From a checkpoint of a small transformer trained on Wikipedia.
Size: MLP 704 SwiGLU, vocabulary 4096.
Training: a variant of Muon for these matrices, 953M tokens, 3634 steps.
MLP neurons of a small language model. Each row is named by its layer, matrix (gate and up: input weights) and neuron, and shows model dimensions 48-175. Each number is 128 + 24 x the weight over its row's rms, rounded and kept within 0 to 255. A neuron's up and down rows have the sign that makes its largest values positive.
Before each neuron's rows, "fires on" lists the tokens most often at its 100 highest values on Wikipedia text that the model never trained on. A number after a token or word is its count.

fires on: " U" 38, "U" 15, " US" 7, " University" 6
L10.gate79 [125  85 122 150 132 112 101 176 137 156 149 128 101 149 131 126 142 148 139 166  99 165 143 134 122 133 113 119 132 170 109 107 168 168 147 127 142 149 143 126 140 146 121 124 124 115 116 125 125 137 143 169  91 131 176 110  79 162 115 129 163 143 127 112  90 169 111 139 120 139 121 136 151 118 143 177 127 129 121 103 130 146 189 122 137 102 142 146 142 113 167 124 179 161 160 102 155 115 156 153 123 138 185 117  96 137 147 130 158 145 133 129 143 117  67  73  93 144 152 168 139 123 119  84 129 109  81 147]
L10.up79 [134 110 168 177 146 103 147 115 149  97 197 144 105 127 133 175 125 127 109 110 109 146 126 131 129  97 151 144  81 122 133 132 136 124 131 102 132 121 128 124 110 130 124  91 112 122 151 162 162 109 103  97  83  71 145 112 115 112 138 148 156 100  97 130 116 129 129 110 139 134 151 145 147 134 177  75 157 103 185  96 149 121 144 175 144 109 101 129 121 119 109 125 115 140 132 151 121 158 131  97 126  89 160 124 107  76 129 104 181 134 122 124 152 159 152 142  98 132 169 183 137 146 141 135 105  99 123 149]

fires on: " R" 63, " D" 15, " L" 13, " St" 6
L12.gate299 [145 151 112 157 177 200  85 100 119 131 149 105 138 118 169 129 147  95 143 143 142 144 137 193 176  95 120  94 104 117 106 116 139 108 129 120 101 109 150 141 161 157 118 112 106 150 102 136 119 145 167 138 144 105 159 149 130 136 111 136 123 119 118 124 143 123 118 137 132 125 141 150 142 126 156 157 128 148 126 140 158 137 151 140 111  88 161 124 151 116 131  73 121 116 125 118 178 179 108 134 181 138 179 146 101 127  72 127 126  95 129  67  95 167  93 102 132 139 115 102  94 129 152 134 123 128  84 128]
L12.up299 [122 178 139 136 142 139 112 140 149 152 153 118  65 133 114 137  94 166 129 164 141 178 191 124 146 137 122 125 123 118 151 112 115  90 110 128 124 128 126  91 109 129 127 134 105 118 145 131 159 154 118 118 152 146 126  83 191 130 154 106 152 133 139 148 136 175 125 116 115 130 172 105 108 130 105 138 119 108 138 170 136 136 194 126 145  84 134 126 146  60 125 135 191 132 120 193 161 132 136 124 161 132 124 142 115 118 100 138 103 118 121 116 100  99 150  99 108 138 140 131 139  78 123 121 150  97 128  91]

fires on: ")\n" 21, "\n" 19, ".\n" 12, ":\n\n" 8, ":\n" 5, " over" 5
L12.gate317 [147 135 187 139 123  89 147 108 122 121 150 131 104 156 134 161 114 132 149 174 153 148 152 142  94 107 142 100 132  86 110 161 141 114 134 126 159 130 100  96 129  99  80 140  88 163 117 117 106 128 127 154 152 154  95 127 149 135 122 142 117 169 133 160 155 138 163 152  88 100 150 150 134 148 157  99 105 117 157 101 153 126 133 107 152 127 109 115 129 124 126 115 151 176 123 170 127 129 130 165 129  96 157 147 156 133 143 102 110 136 166 126  93  83 115 133 146 120 138 133  95 102 132 133 133 153 131 104]
L12.up317 [146 115 133 113 107  91 126 154 136 136 117 102 143  72 110 112 144 118 139 138 123 116 154 143 113 115 116 133 155 130 131 169 113 141 132 117 132 118 141 111 162 146  91 108  77 118 140 121 132 120 124 121 161 113 174 109 115 154 111 108 110 106 142 136 154 106 171 127 145 136 107 133 147 218 151 167 108 136 124 122 121 153  73 120 118 148 174 123 157 166 166  99  57 157 145 132 148  89 113 142  99 115 142 143 159 117 114 134 104 144 117 103 154 125 135 170 161 104 150 118 124 145 122 155 126 127 163 143]

fires on: " |" 43, " (" 25, "." 8, "-" 8, "\n" 4
L15.gate609 [176 127 135 124  97 106 128 134 128 152 107 131 166 121 130 146 120 117 149 110 137 119 113 111 109 110 166 143 123 137 137 179 139 146 148 111 134 153 118 113 189 114 133 122 155 161 110 125 106  83 124 136 164 120 169 102 164 167 146 147 129 139 137 154 152 103 148  90 118 162 118 131 150 158 120  65 130  55 165 123 146 153 102 114 111 125  85 120 140 121  90 116 165 143 118 140 109 158 150 130 117 127 157  97 106 119 121 128 134  88 114 118  98 136 134 145 141 110 133 125 145  90  91 171 119 135 194 102]
L15.up609 [101 121 115 173 162 117  95 128 120 159 121 155  92 112 131 122 166 142 138 107 174 150 164 109 111  99 111 145 155 102 167 136  90  97 153 120 148 119  87 146 155 131  96 122  94 146 103 119 124 136 136 111 114 114 123 138 105 118 132 106  95  97 147 136 145 112 122 149 146 124 134  98 136 108  97 121 141 162 124 105 153 145 112 135 121 132  83 136 153 130 135 135 142 115 111 150 107 151  93 136 135  95 101 105 146 133 149 122 162  88  99 120 165 138 116  96 122 136 122 120 163 123 145 126  85 131 149 113]

fires on: "." 23, ":" 14, " of" 9, "″N" 7, "°N" 7, " number" 7
L14.gate180 [140 147 154  98 128 135 120 121 143 131 123 123 144 159 144 142 159 144 135 116 145 147 113 125 109 157 156 156 110 114 106 161 119 155 103 107 148 110 156 158 135 154 128 174 102  99 111 150 147 111 147 143 174 100 106 172 165 116 144  88 130 126 108 113 126 110 172 135 124  92 113 150 147 134 134 143 168 134 110 143  94 126 110 154 156 121 135 121 142 135 141 112 157 128  76 151 111 159 205 136 140 107 168 136 151 143 133 112 171 122 105 111 133 107 113 145 160 156 165 172 137 106  83  89  99 137 132 150]
L14.up180 [140 145 148  91 172 117 100 125 145 128 127 107 129 107 180 134 133 128 143 108 107 141 118 160 152 126 182 177 122 109  87 158 125 158 127  99 139 128 141 116 126 160 109 125  97 132 137 128 199 109 108  96 159 132 102 179 108 129 165 135 123 135 117 104 118 109 168 124 152 127 125 189 143 132 174  89 129 131 147 114 162 126 139 123 132 156 116 134 150 128 128 107 159 166 127 106 119 159 170 126 153 140  95 173 105 105 126 115 138 158 129 152 135 132 100 162 140 111 135 128 106  55 105 147 123 158  95 105]

fires on: "," 34, " (" 17, "." 13, " W" 6, " " 4
L11.gate387 [ 98 113 129 145 154 122  85 115 126 123 164  86 127 117  87 136 133 134 126 145  75 162 111 123 153 130 127 108 153 103 106 111 162 171 147 110 137 137 168 129 134 113 107 113 156 120 126 112 156 153 133 121 119 136 122 136 106 106 143 112 111  82 107 119 119 129 134  99 133 107 119 124 103 120 153 144 126 130  68  98 137 148 137 129 116 115 169  90 128 124 125 134 123 114 132 140 152 137 139 137 126  60 126 199 108 154 158 175 113  96 126 113 119 125 107 182 130 144 108  82 138 132 164 133 139  91 161  95]
L11.up387 [122 138 128 124 163 124 107 160 149  95 134 112 137 123 102 121 141 157 129 150  94 131 130 131 136 121 135 128 116  94  91 136 142 140 125 128 111 135 157 161 141 154  92 135 148 117 102 125 130  95 159 110 150 143 151  94 120 143 137 136 109 165 108 122 135 127 167 118 113 141 107 126 124 129 164 115 111 100 112 127 108 107 140 108 131 118 172 133  97  77 149 155 156 166 139 170 144 141 166 179 118  75 164 147  72 169  93 176 154 131 113  83 143 140 151 100 166 143  98 110 148 123 145 113  99 124 157 146]

fires on: " as" 29, " and" 9, " was" 6, " the" 4, " a" 4, "est" 4
L15.gate198 [ 94 101 121 143 118 111 128  87 109  94 194 109  83  96 119 134 140 141 104  98 129 138 149  86  94 179 109 123 136 140 141 110 144 127 113 137 162 112 116 155 164 132 106 114  97 158 153 149 114 142 109 111 110 131 150 129 111 103  91  90 144  99 111 132 109 124 128 121  91  97 153 131 114 108 161  93  97 134 139 134  62  88 137 124 133 104  98 138 148 130 132  76 110 134 129 120 173 112 158 157 173  91 159 102 154 136 151  78 122 125 145 115 156 108 124 109 134 103 124 115 155 106 140 156 108 126 118 128]
L15.up198 [114 107 172 127 128 102 151 117 137 134 210 123 130 108 105  90 129 125 142 149 149 142 130  88 114 154 106 153 112 104 132 135 113 115 149 152 130 140 121 132 152  98  79 102 143 178 167 105 124 133 173  82 116 177 159 143 112 125 122 118 157 119 156 121 151 119 106 118 103  98 141 109 126 148 147 102 104 170 131 125  85 141 125 139 122 128 118 126 122 165 123 103 127 129 126 119 168 114 148 155 141 123 113 102 123 173 175 108 139 183 114  90 149 110 155 136 147  86 157  97 145  85 126 147 161 130 150 136]

fires on: " (" 27, "\n" 22, ".\n\n" 21, " \"" 8, "–" 4
L14.gate129 [125 148 176 137 135 121 125 142 143 176  89 152 158 122 152 146 107 132 123 145 172 139 118 108 113  83 131 126 151 122 123 129 129  94 133  93  91 135 101 110 105  99 123 135 173  83 135 108 123 123 105 124 118 133 161 155 133 110 149 113 126 111 114 102 141 137 107 122  94 113 148  97 137  75  94  68  90  60 123 104 126 159 160 121 160 146  95 104 125 108 150 139 128 124 122 110 121 127 124 124 137 119 137  83 114 137 161 130 142 110 131 113 145 101 131 129 103 123 113 139 139 121 152 137 123 131 135 120]
L14.up129 [164 132 138 169 123  93 103 139 153 136 163 150 147 111 114 111 128 136 116 145 179 148 139 146 166 100 110 139 120 108 139 110 123 126  82  92  97 112  86 129  95 145 105 118 204 109 129 146 113  91 128 138 134 118 150 155 146 125 119 127 141 128 105 109 162 169  95 164 112 113 142 114 163  76 111 139 112  80 138 114 147 166 173  96 156  94  85 119 154 115 142 102 147 132 154  97 102 118 121 132 152 108 132  86  86 191 172  78 124 108 102 132 185 125  86 109 158 154 138 133 133 104 128 111 145 121 123 151]

fires on: " in" 36, " a" 19, "." 12, " as" 6, " re" 6
L11.gate564 [159  89 172 158 118 103 113 117 160 159 144  93 102 114 144 163 127 145 154 140 148 142 120 142 124 140 138 147 118 164 149 105 176 115 106 121 121 119 115 119 137 103 160 118 157  94 154 132 149 130 121 138  86  82 176 114 130 136 130 114 127 137 148 134 148 108  99 130 136  96 153 108 135 148 148 151  91 137  99 122 123 100 133 150 139 164 124 110 148 179 165 140 139 100  86 119  96 132 108 147 124  86 110 155 153  80 129 139 106 119 120  91 150 140 122  96 162 144 125 126 139 125 143 108 135 101 136 116]
L11.up564 [114 158 151 123 133 124 151 108 147 116 106 166 109 148  99 109 135 127 107 129 100 118 136 161  97  98 127  99  89 124 150 106  60 124  77 101 114 135  96 130 135 131 103 101 175 105 133 150  83 106 151 147 174 144 166  96 118 169 101 126 136 147 134 138 124 136 151 115 145 122 167 125 127 133 139  66 145 144 110 123 115 129 144 126  88  98 134 149 126 140  99 129 105  83  95 105 124  90 124 109 133 148 118 194  90 119 184 159 144 129 146 177 123 140 166 126 101 138 125 123 103 122 143 158 138  87 151 138]

fires on: "ok" 19, " railway" 9, "it" 7, " Rail" 6, " along" 6, "oy" 5
L2.gate478 [ 98 169 106 111 131 137 133 138 117 150  89 136 122 101 109 113 152 123 174 128 177 124 134 136 122 121 127 131 123 151 135 131 106 156 174 181 139 100 100  97 174 124 163 146  81 139 137 123 106 116 153 158 120 153 138 104  96 126 138 108 133 184 108 134 140  81 164 187 136 123 100 122 122 148  62 127 136  99 151 108 103 154 125 120 148 146 159 116 114 112 139 140 124 125 112 145 121 146 161 108 130 153 123  98 123 109  99 117 123 151  80 133 109 109 135  88 116 129 103 123  88 171 135 119  97 176 162 142]
L2.up478 [140 124 151 135 133 129 144 136 137 116 137  95 160  88 128  61 100 127 112 140 128 153 107 137 132 114  76 118  73 113 110 142 124 125 123 155 149  82  91 134 160 130 147 100 117 114  94 146 139 117 105  83 135 144  85 111 125  99  67 134 125 137 114 147 158  74  82 147 110 120 144 110 123 145 168 118 108 107 144 134 132 142 108 167 133 120 142 124 135 113 151  81 120 146 135 160 119 122 166 105 114 144 120 140 126 165 112 125 149 136 127 180 131 108 101 156 128 168 170 153 127 199  99 164 154 158 116 122]

fires on: " had" 31, " was" 16, " were" 12, " has" 5, " proble" 5, " have" 5
L13.gate327 [147 177 156 155 143 130 123 149 108 116  97 133  97 107  87 108 165 143 119  94 157 117 119 135 147 155 158 113 162 154  98 122 113 129 105 131 126  94 132 111 106 154  79 144 123 138 128 152 117 123 161 148 111 125 126 171  93 131 169 140 130  97 127 114 146 155 111 129  99  73 113 147 124 187 124 125 134  85 137 112 112 112 121 123 143 153 114 142  74 132 122 138 120 153 148 120 161 114 161 134 125 178 149 155 116 109 148 122 123 158 129 150 112 141 125 167  69 121 128 105 120 133 169  96 149 104  93 116]
L13.up327 [144 125 107 134 142 121 101 139 160 121 155 125 166  87 122 138 138 127  71 132 138 171 142 164 125 149  91 164 160 122 122  87  93 127 137 132 131 155 151 137 145 166 140 134 168 121 113 116 175 120 120 124 121 127 165 137 111 140 122 145 130  53 146 136  82 115 151 129 145 114 134 169 138 142 109 130 124 108 131 117  92 113 151 114 143 106 141 123 130 149 136 100 119 152 116 124 162 139 144 159 146 103 176 129 106 104 116 166 165  96 125 103 119 106  90 139  93 131 130 145 115 133 167 113 172 144 126 138]

fires on: " W" 70, "W" 14, "w" 8
L8.gate693 [126 122 139 134 100 128  80 143  95  97 197 127 139 127 113 142  89 112 125 127 127 117 140  87 152 102 112 147 150 123 128 120 123 122 132 150 146 114 119 162 151 120  78 120 121 143 175 148 104 121 138 109 106 134 103 138 139  59 117 158 151  98 130 128 132 121 154 101  66 123 136 106 107  87 151 123 129 133 143 141  75 171 110  86 115 123 131  89 119 130 111 127 130 156  80 139 117 130 144 116  98  58  97 175 126  83 119 159 129 123 133 157 157 151 101 124 191 128 119 122 169 111 149 113 154 146 175 126]
L8.up693 [108 139 105 131 147 144 120 131 151 163 155 131 143 142 137 132 103 128  73 122 111 127 133 133  76  84 134 137  76 132 136 116  85 121 122 154 146  91  99 120 153 165 131 109 132 106 155 118 131 111 117 135 133 165 155 116 128  82 133 166 116 104 141  91 116 125 126 117 116 129 123 136 133 120 148 141 146 118  82 135  96  91 152 123 135 143 130 113  87 140 133 151 145 174 111 135  85 164 120  76 125 100 105 122 185 156 104 174 126 107 136  98 121 121 102 125 137 137 136 170 148 115 144 143 159 133 187 130]

fires on: " L" 18, "L" 16, "an" 12, "ian" 6, "que" 4, " Gl" 4
L12.gate84 [118 122  98 130 118 149 157 105 138 143  94 113  93 131 164 111 143 133 120 153 107 135 141 110 118 141 170 130  88 141 100 171 107 101 128 169 115 150 144  79 135  93 104 133  96  75 153 153 134 116 131 133 109 103 148 155 121  73 124 129 113  93 146 130 128  80  83 111 145 148 112 145  80 111 125 131 121 128 125 150  73 142  71 161 111 104  99 124 129 141 109 129 144 177 121 114 131 172 143 103 108 166 105 117 119  90 121 104 147 109 134 152 140 131 117 157 188 156 153 142 143 105 145 136 131 131 137 140]
L12.up84 [106 144  87 161 111 165 151 127 117 107 190 124  80 103 119 106  95 153 142 133 128 124 192 111 173 138 145 136  63 125 137 144 137 127  84 138 121 159  94 124 140 171 118  92  75 132  99  96 130 136 133 111 141  99 148 166  99 120 164 114 113 115 161 143 119  93  71 152 173 162  81 100 133 112 145 147 124 135 136 101 131 119  96 130 174 132 154 197  81 123 157 135 118 134 131 129 141 127 136 121 120 139 120 135 145 133 154 125 141  91  98 131 138  92 103 160 110 108 116 142 129 163 188  81 151 131  81 108]

fires on: " De" 25, " de" 13, "ie" 5, "in" 5, "i" 4
L14.gate345 [120 169 129 143 117  99 102 187 110 111 118 160 118 126 130  84 113 142  54 114 127 152 127 146  82 129 149 145 102 179 126 182 120 110 136 122 113 135 116 103 152 124 157 144 137 142 116 100 150 152 101 142 162 122 174 121 159 154 141 123 111 130  98 120 105 100 124 139 107 124 112 173 109 126  99 122 153  87 106 104 123 100 128 144 161 129 134  97 140  61 118 119 141 123 173 103 160 120 135 152 131 105 140 150 114 123 146 119 114 152 157 136 114 144  72 135 148  92 148 123 112 114 161 111 175  77 110 150]
L14.up345 [133 151 113 119 123 130 130 129  90 110 126 133 119  99 160 141 162 151  79 144 137  99 123 143  97 122 158 112 119 143 100 169  87 119 110 138 139  80 104 111 143 131 122 123 136 107  82 110 150 152 105 116 135 147 133  65 120 175 163 126 125 157 144 157 101 132 178 109 147 159 113 116 154 128 157 163  94  91  40 145 173 119 128 121 172 125 103 114 107 103 111 146 132 109 134 148 168  83 158 123 118  88 121 122 104 105  76 121 108 110  98 118 129 149 127  86 116 130 143 102 153 102 136 126 116 105 143 112]

fires on: " as" 36, " and" 17, " of" 10, "," 7, " with" 4
L14.gate322 [134 126 148 124 108 122 156 125  82  96 177 162 124 120 118 139 124 141 124 139 136 177 115  89 145 133  99 101 134 121 165 129 132 139 124 110 138  95 133 142 153 144 141 109 114 139 147 110 126 130 123 122 140 136 115 117 116 130  93 161 118  89  91 146 113 113 140 119  99 149 160 134 135 139 110  96  74 164 110 140  48  73 114 127 109  70 117 118 127 127 128 159 168 141 142 156  99 131  98 181 153 116 126 112 167 112 163  88 134 118 106 133 143  96 141 141 145 108 112 146 153  79 120 150 128 149 120  90]
L14.up322 [129 127 140 144 113  91 155 116 112 128 130 136 129 101  80 167 102 142 137 119 136 154 104 125 138 135 135 123  97 142 138 111 134 112 124 145 117 126  83 130 115  98 128 139 129 138 144  98 173 107 127 114 117 128 121 198 114 104 111 145 174 159 104  94 124 148 107 173 104 102 122 144 107 148  98 123  93 196  49 121 172 134 128  95 120 142  78 159 114 161 119  92 125 146  99 107 105 139 142 129  88 116 131 128 178 105 106 129 137  99  80 136 167  88 131 121 113 136 181 128 127 136 119 138 165 136 146 127]

fires on: "a" 24, " art" 8, " Art" 6, " were" 6, " was" 6, " Angeles" 6
L12.gate386 [128 142 150 145 123 102 137 132 155 155 136 120 124 130 134 166 141 126 132 105 105 136 127 186 140  92 141 111 112 124 116 114 109 121 123 116 144 127 128 141 114 104 123 122 115  91 133 137  92 135 159 137 131 161 113 122 171 131 121 109 161 100 102  96 125 169 148 150  86 146 119 157 111 112 178 159 128 130 144 129 168 144 143 127 144 105 116 150  86 112 127 133 170 125 139  83 100 123 168 113 131 130 141 148  84 180 131 104 155 141 145 161 163 143 116 125  93 112 132 144 135 105 125 129 102 103 141 103]
L12.up386 [132 159 128 104 144 102  96 105 105 129 135 111 125 119  98 121 104  96 144 153 110 160 124 145 138 174 105 118 107 142 113 142 135 112 112 160 153 134 138 127 136 155 129 115 151 108 113  86 138 135 130 135 115 171 141  96  73 121 131 107 152 101 176 126 105 109 117 125 149 123 107 118  95  78 135 133 111 148 139  76  85  96 127 137  97  86 168 103 146 132 134 115 106 150 111 142 139 137 152 138 140 119 140 176 162 138 148 108 124  99 130 119 122 105 112 135 124 124 148 164  86  77 120 137 147 152 131 109]

fires on: " in" 71, " San" 8, " and" 5, " Bar" 4
L15.gate31 [170 109 135 122 117 154 124  57 134  97 131 149 127 115 105 166  98 174 107 131 133 113 109 115 167 172 130 100 138 144  99 193 138 121 153 113 128 117 108 114 121 101 164 128 158 167 107 122 148 122 144  99  96 110 131  86 161 130 199 130 161 122 133  90 114 118 114 138 119 134  98 159 156 114 154 108  99 125 158 113 141 146 111 132 109  87 149  97 154 139 122 110 148  71 112 164 111 109 114 136 127 109  75 128 133 117 166 126  99 116 104 137 143 140  97 159 147 114 145 140  95 145 112 100 117 133 109 156]
L15.up31 [174 118 182 124 113 109 133  76 109 124 157 125 128 129 118 131 104 130 115 129  85 130 101 143 126 148 131  83 138 115 128 100 132 137 110 187 122 138 145  81 106 135 164 119  99 124 141 132 111 120 125 105 121 125 147 103 142 138 176 138 138  85 139 109 173 112 150 124 103 144 169 146 143  96 124 128 124 110 154 166 168 134 143 123  93 123 132 147 104 115 107 133 136 122 129 122  78 119 121 117  98 146 137 133 119 136 118 146  87 144 103 121 119 141 127  98 133 112 105 137 109 109 122 187 105 107 109 140]

fires on: " |" 31, ":" 18, " of" 11, " to" 5, "″N" 4, " with" 4
L13.gate590 [131 128 148 108 134 122 116 132 153 115 117 127 130 107 190 116 126 150 115 135 136 123 152  99  88 157 137 108 167 130 138 175 128 152 114 100 183 121 140 147 156 165 112 123 122 125 100 101 150 123 137 124 121 125  85 104 159  94 120 124 111 120 115 116 156 108 112 152 152 121 125 153 171 134 122 108 160 136 133 126 121 115 142  97 142 120 139  80 133 166 132 108 220 165 111 142 114 166 175 153 120 133 130 148 121 128 126 148 145 134 128 154 162  98 101 162 165 139 121 153 140 124  66 139 128 129 119 122]
L13.up590 [139 148 154 135 137 126 140 144 135 123 116 115 139  80 147 106 104 123  87 117 156 149  86 120 130 147 124  90 118 135 119 134 127 157 135 141 146 128 153 112 121 156 130 147  95 122 129 115 118 147 152 107 135 115  79 181 154 125 132 151 113 130 150 162 135 128 144 120 169 116  86 136 129  98 150 117 142 131 110 119  98  98 167  74 132 112 118  82  99 122 156 112 165 139 144  88 123 172 159 161 138 138 124 132 103 174 136 141 112 168 118 136 185 109 116 138 150 160 139 135 130  81 102 122 120 170  86 109]

fires on: " R" 22, " d" 9, " D" 6, "\"" 6, "th" 4, "|" 4
L14.gate550 [104 128 140 168 140 132  85 139 139 151 161  97 111 148 119 135 100 128  80 101 113 148 150 133 156  77 121 101 147 174 130 164 140 147 110 105  91 130 111 143 102 145  82  94 131 131 119 101 149 137 161 152  96  83 151 107 151 149 129 140 121 161 177 118 148 140 120 152 157 147 136 149 101 107 152 120 131 174 141 162 156 116 169 166 152 110 118 152 173 144 179 130 118 122  70  80 133 108  93 123 146 118 138 143 174 135 130 181 126 136  99 114 118 115 117  80 156  83 127 107 131 141 104 129 146 137 143 142]
L14.up550 [122 136 135 125 169 131 143 158 118 111 132  95  93 131 114 126 123 132 138 141 101 142 117 107 148 116 103 140 148 152 127  91 114 139 151 142 145 116 123 147 123 145 117 141 134 121 129 154 124 152 171 110 139 127 134 173 151 156 169 117 138 171 124  94 117 145 130 150 135 163 153 163 116 117 103 121 151 174 146 101 165 169 110  91 106 110 165 167 132 111 137 158 133 116 112 136 159 156 120 138 145 132 142 121 103 162 113 140 159  82 102 118 126 120 161 117 108 157 112  99 100  73  93 190 119 108 124 160]

fires on: " U" 60, "em" 13, "U" 6, " territ" 6
L8.gate322 [ 99 158 138 149 110 155 129 134  95 110 145 130 110 122 129  69 180 130 142  85 124 146 133 133  93 133  94  66 125 127 141 149 112 111 150 106 101 177 139 124 121 139 148 114  92  87 125 120  98  97 153 146 108 121 174  97 110 152  91 134 160 108 104  97  67  98 124  80 148 146 127 155 150 136  97 120 119  72 120 132 108 134 185 120 103 126 129 202 157 120 118 111 104 153 138  98 108  97 135 160 142 106 153 121 123 148 175 122 151 162 125 142 110 148 116 147  91 128 138 141 118 124 155 159 152 114 110 147]
L8.up322 [129 123 128 134 110 119  99  98 188 119 132 128 112 117 116  93 170 131 115 137 128 140 122 118  97 139 123  74 108  97 109 113 131 155 156 123  79 114 128 106 111 114 134  96 103 155  95 143  95 124 173 101  95  96 162 111 110 135 101 112 188 132 109  64 110 136 141 134 136 137 173 141  79 156  98 110 102 134 104 113 107 138 137 126 148 110 114 136 152 138 164 136 108 169  94 155 168 137 158 142 147 124 136 115  91 110 145 103  98 100 128 128 110 192 142 173 143 106 162 148  94 121 121 135 151 146 102  99]

fires on: "1" 47, " H" 13, " con" 5, " a" 5
L14.gate379 [169 126 132 137  95 100 109 127 117 157 128 116 163 120 140 117 155 111 122 180 108 165 135  31 126 131 144 132 137 123 165 160 110 120 179 150 157 163 173 116 124 108 106 131 150 128 139 126 134 169 122 127 107 125 152 101 106 153 150  94 128 159 101 180 112  94 153 152  93 146 144 142 149 135 132 128 101 165 123 134 104 127 115 129 108  69 126 125 134 113  71 105 159 116 159 153 113 126 103 132 124 141 143 145 123 147 188  93 113 136 116 138 131 122  99 118 124 116  89 112 140 114 125 141 121 151 155 108]
L14.up379 [137 135 117 147 132  99 103 167  99 152 139 134 127  85 129 145 154  65 133 153 120 104 116  64  91 131 152 166 141 118 146 123 115 133 147 137 160 143 162 115  86 167 135 127 121 137  77 113 151 137 143 135 106 119 149 142 112 118 152 140 149 140 154 143 103  90  89 138 108 118 137 107 124 149 122 106  83 116 135 114  99 126  88 146 138 104 142 126 134 115 166 167 149 119 127  92 148  83 131 143 179 124 114 126 137 196 145 144 127 170 141 131 146 136 122  79 119 113 135 120 158 111 127 161 163 147 109 155]

fires on: " of" 24, " the" 18, " and" 9, " on" 5
L14.gate305 [118 121 169 152 130 142 133 125 215  86 116 141 169  90 133 125 112 127 128 140 117 175 112  93 121 126 154 107 152 104 146 134 120 114 106 121 124 133 162 165 124 155  88 130  93 115 113  79 119 151 152 130 137  90 180  93 132  96 161 123 115 120 103 115  90 172 134 104 156 101 148 155 105  98 105 121 110 111 132 129 173 135 188 161 191 149 130 133 128 130 120 123  93 135 142 131 137 112 119 136 135  98 167 130 129 149 127 114 176  94 105 142 169 109 140 173 140 108 105 106 198 126 112 102 123  90 132 123]
L14.up305 [122  95 136 144 144 106 109 120 167 144 155 121 140 117 146 113  96 108  99 166 145 122 149 122 144 146 167 132 126 158 106 147 134 132 143 114 122 122 170 121 142 147 120 116 136 168 118 123 160 143 181 171 102 127 163 102 138 127 137 145 136  90 128 104 122  79 143 140 143 163 129  76 106 158 105 103 104 154 102 116 131 165 146 129 102 130 125 127  98 109 102  86 123  96 133  94 148  88  99 151 134 124 122 119 153 134 153 107 151 157  93 118 124 111 112 162 108  74 123 127 116 149 102 114 157 149 141 133]

fires on: "6" 18, "8" 16, " C" 14, "7" 10, " Reg" 8
L8.gate501 [152 160 153 117 135 132  92 173 127 124 158 114 139 146 130 113 135 141 128 141 105 165 124 129 119 124 114  81 153 105 144 102 105 111  96 147 103 130 148 155 132 135 124 129 104  69 170 171 133 126 175  90 123 121 130 123 131 147 138 192 116 126 116 137 132 134 143  89 137 155 175  87 102 101 154 116  82 134 127  96 153 137  84 133 101 113 167 111 116 175 120 130 117 107 148 114 106 152 105 176 143 165 115 135 142 119 112  76 153 102 125 135 134 120  94 160 155  80  98 131 142 156 144 128 154 128 138 110]
L8.up501 [113 124 153 149 118  70  76 150  90 118  95 133 182 128  80 117  87 113 157 104  99 167 156 120 150 152 154 120 131  99  87  91 102 140 138 155 148 144 133 121 153 180 141 107 109 127 140 185 123 133  96 115 142 135 104 124  91 162 122 138 119 170 177  94  79 121 109 139 120 140 147 143 163 140 144 121  87 121 143  94 128 123 157 171 121 125 136 104  97 129 127 161 110 122 108 132 143 133 136 141 104 128 137  85 122 168 116 149 129 145 111  92 160 113  92 102 147 130  85  78 114 104 131 116 153 135  88 102]

fires on: " in" 15, " of" 15, " |" 15, ":" 6, "|" 6, " a" 4
L15.gate290 [146 100 156 122 135 112 135 105 123 145 102 124 127 111 142 154 152 173 113 144  96 155 142  80 166 137 172 116 108 163 151 139 107 170 148 102 132 127 151 154 160 115 100 150 127 118 113 105 126 136 109 163  94 124 152 121  77  97 103 112 119 121 113 124 140 116 173 167 130 127 105 115 134 170 115 141 150  89 110 128 136 121  92 135 112 123  75 106 100 128 142 121 127  87 118 140 112 183 112 155 161 116  76 153 114 138 160 190 144 113 109  87 136 105 148  94 173 158 162 172 113 156 140 112 152 122 161 141]
L15.up290 [138 188 158 127 133 140 147 134 122 165 115 131 134 117 120 131 120 147  92  91  75 122 100 116 109 133 148  84  92 144  99 103 150 137 116 110 166 138 116 141  94 111 122  98 170 117 114  98 116 136 137 146 123 144 155 175  84 113 154  93  81 155 110 115 136 125 118 139 127 146 163 138 117 150 175 147 144 128 125 130 140 128 160 103 137 104 120 138 112 125 159 116 139 109 128 141 176 120 138 121 187 172 113 158  89 110 148 166 113 133  74 143 140 100 144  88 146  96 128 124  93 140 133 118 130 117 113 128]

fires on: ")\n" 29, "\n" 15, " −" 13, " *" 9, "*" 8
L2.gate252 [ 85 106 147 126 109 158 172 122 151 147 145 114 160 127 119 118 106 114 106 184 103 143 157 169 129 122 136 124 168 128 122  71 132 123 110  60 147 143 105  97  95  87 110 153 109 143 127 141 126 150 152 150 121 160 132 126 115 155 161 127 129 179 138 121  99 156 107 106 113 108  89 124 135 174 151 154 116 157 126 138 106 143 134 104 131 146  79 133 121 144 161 195 103 106 158 154  87 117 150 110 112  93  74 137 173 114 151 133 142 132 131 136 123 129 105 150 122 134 144 117 163 153 136 147 118 120 121 109]
L2.up252 [132 120 199 113 114 112 132 106 162 126 117 110 107  74 109 125 124  83 110 110 128 123 126 159  96 128 131 102 101  78 100  82 137 162  88  81 112  96 112  96 168 143 138 137 114 118 153 143  98 149 130 151 108 125 110  97 172 122 129 115 119 138 127 118 107  97 128 115 114 161 122 115 143 149  94 125  68 157 129 107 101 156  98 111 117 110 121 111 145 115 121  97 119 125 132 121 161 124 108 101 106 160 106 148 148 130 131 137 125 144 134 123 110 129 119 127 163  69 138 112 148 114  94 164 123 140 144  93]